config.toml
head_dim = 96
norm_eps = 1e-05
qk_norm = true
tie_embeddings = true
parallel_block = false
final_lr_fraction = 0.1
steps = 5604
MLP neurons of a small language model. Each row is named by its layer, matrix (down: output weights) and neuron, and shows model dimensions 128-319. Each number is 128 + 32 x the weight over its row's rms, rounded and kept within 0 to 255. Numbers have three digits each. A neuron's up and down rows have the sign that makes its largest values positive.
Before each neuron's rows, "fires before" lists the tokens most often just after its 100 highest values on Wikipedia text that the model never trained on.

fires before: " |", "\n"
L7.down187:113156132150124080169081131130176070115075124131148109107144102138172076156165136116118143112145139142156186143122155153149135097105100171147137108089090122150210158116135139174164106068081075134133141084135190092138152127131083175121139110173088143157126098155113193105147088132080142102148143144088126219187127117080118113143106170088099136068128168142111126181161129100112134143119130141161134097127143165119116119114067097158156118125065128194115156134108156148138113143130188152061109051124163114145193145144153155105100088099132121092068086099093111193082139170244098117

fires before: "0", ".", "5"
L3.down938:158157144147142164186065161154093175158147159110120108150087094121150187149129132139172111103169124101130131091087144114167141158138142133170158108156145112120156138098060120156146113193092137189107117098144119118128115217078124149168090144133148099131085133156112119125168172054144144139074106085120063125135096142141148064052172151122128145108121185108129075122154144172118095132101170102106128177072131114150155157144127135156099096181165199158142077110145132105127178155135144150099106109083119097129149162066117101146087137126120149143094089154089113124139133088087147113

fires before: " in", ".", " to", " as", " on", " and"
L3.down1120:160127086119117083125074122111161106148082086103120118071105178071129170132137102119153162150085151116129075201158132121069085096134147142066193134147130124178173107078141092119076111129106119147113130104145165083148087184036155109107113197115124148136081069165140107140131123057128190136211140107085123131164176179117121137169072145131078090160147127114057113157155132068140115086118072180114162114110136092101150134096129149134123165184106109122107099136115041121221175107089142152120137109114124138123095165127118116115085113145138139130213100104150109078076108161123138116

fires before: "1", "2", "6", "5", "3"
L3.down855:135166093122142079136129119166106114177169119123181086151144126139137082125126136117120140071097132082121168093041123101095103119203129160176118094181125138150124096113100114129156121060129092116103154103128094107100114153101099146125125133125078166127151087100061133127132112148124167107138128099145103108128103155123162097096180190108156137141117120113157075064081132115112120069137080170116169143175175142138111188141157132124126052163120217155197150154111109165085189122158090098146109163108150085117128071125017177125107135108123079100176139108091120085174110152087157149

fires before: ".", " |", " York"
L7.down104:093138128140132152111129146131133060126139131152157182112160120140075118119107153091102115205109163101164159083115141146096095120078175149134107123099117151124130195153198107133197101090111175139131161060133138106170111183111124130145096085165160147157170050097112171120129148135109127096111087094154139088155133117121147127136091117093083189148119199087092114134105097152102093195111102175110146099089135111141140097069125070151115138140165167162144065155183117075134053137118078065079109058094110101114167183148174200149151094117125197121168148151171086131120094126126127152

fires before: "6", "7", "8", "5"
L7.down88:214094154106145150145150151134145170108105114117149114131149172163149120102166140101147117147153052088130153113081041092082161127166075141128127094138081140118154125099118120152168110125138173150099152110120081088126110131133136142142098094140151112060121119087121113107179145097113203141082140124131140161144166101153121130086093139138111077122106126122157109127127047106186136110146086088155128167135179111128135135136106089134126144088089122116146156090128148132111084124129132121107107035115159131175164176135103101171071133139136138144093084141123122145215117123139095112

fires before: "9", "8", "5"
L3.down1030:147179100130115203141085124155103122146099124092134089185089113119122135136137100195092182133145171111088103107116126139114130147143137132154172140119106121108046123073065079096107156159086171134141100099132137144108126150123117160094134118094123121139140074081091197136197130119099094089158147124156031145137163123143138147137138222144112071108118133111215123165156130165143177207169131157092148112132113172141099123098169095111133021121153162153102135136143115177096128159157149183145161110113102139129136119197126111134174109100131172125155127109103166097171083166134111135

fires before: " in", " as", " for", " with", " at", ","
L6.down511:133154145111096142187118149171123075113121114117151169155124100087149077131134128175122072120150129087097175138114169152094139088083089136170080042144127100138178121140128136206146099094130136089168147139144110183137106182143159073124096105136093095183109144102082132184091142120131097114132100176054218124125081139201150192149170085117126142133208198128089115182133156132171178086108168124123154144129178086138134058096166103145125130193147087110142142051120107075176143101128081122110124148099098141127168119086124171106149113145142171141173102171117086123095123125104210201

fires before: " |", "."
L6.down851:149097132071177164152103145118184140121118105145118123105089096118160077119209123116117136100119125116130120131161159143155082152161179129118109136170125144108147076135187175135071123158148136154057079107141182153143080116065148127203115150130110132104121163137148117114150090154146150172101145095121120232069113147143177142088130176181126092138120134101106092100149148116139075123114174165149136069101113064102112109109134141144179059122151115090099102143196103067104119122142143101139108099122105105147095118090156090070119107117120128154113180088094142121108123132124090092

fires before: "-", ":", "\n"
L7.down696:155145156110160067165179086165137168179135146138134145099121126114098050174138084082106134120132144195138149111090110083136094132167128124128144127155145131177112113111096155084110107108165112013112148126111145143087126215192125110144106124126078060165160088136145169142136157142118169125139151074136138131075115144144149122179099069119152147105101135093130098124088099144104151117133130107109128155170077134104106120089142084107181100100102143081075078185144163173136197155115181146160158187134162080118123065168126086153118101142112163168109080114122086085171139122099128137

fires before: " |", "°", ";"
L7.down548:146126096102139093078150089202185135106104136154138186130111100101168160100162151151134151192167133184157186116116143116122067189164120153113153057159139106010144152139133144159164109129143137154142094147187146150152090154153135095150173113091084098173159108075102180092086110214122127132107113118155150173191055162091148095116139094120145160132136154109138097129092129121129114166138171133113124081157096133161139110118097139193062191126129152142109117147148108132101116138142134126116163050083113120123122128102169200115170125110125136074102133154131138155156093117154145142

fires before: ",", " County", ".", " |", " ("
L6.down601:184178137104181112156087167139112089155111174091070153101100140143122122157137165131108126078165168109164168117076066107110141187120160096139138142148135090106184044115076132153153072169185128106116121115115155086166143113152101121120131119145060124133138155128174143127173148115147150165138130145159095135186049136120106131119080143138106090168142148139165145182171152129168105158138127167072154147073151120083180147127147136092188145127140146187092154153079142127128128149124165159076191170124110129076092147085105095089125099147063063128163131136198168138138150091139119115

fires before: "-", " as", " for", " to", "en"
L7.down915:109110127158172139173148106131168181139136121163132105122149117121098145190141225111093178133094133132151085168103163197133121112102104140183140095114103050146193111144091139065105084114111100087139193161112126154108106138123104122142101151088058134156095171127176121165118134109111123079166142111106110133115122104146124150190147114122123111134170088146123135106174120118161081125063135097129113116077144094160176153123177126092110150123056088075111087139186131108082121058110148166111100142176150175161132135143124209125117215097159095112174114115125083080183111142106108160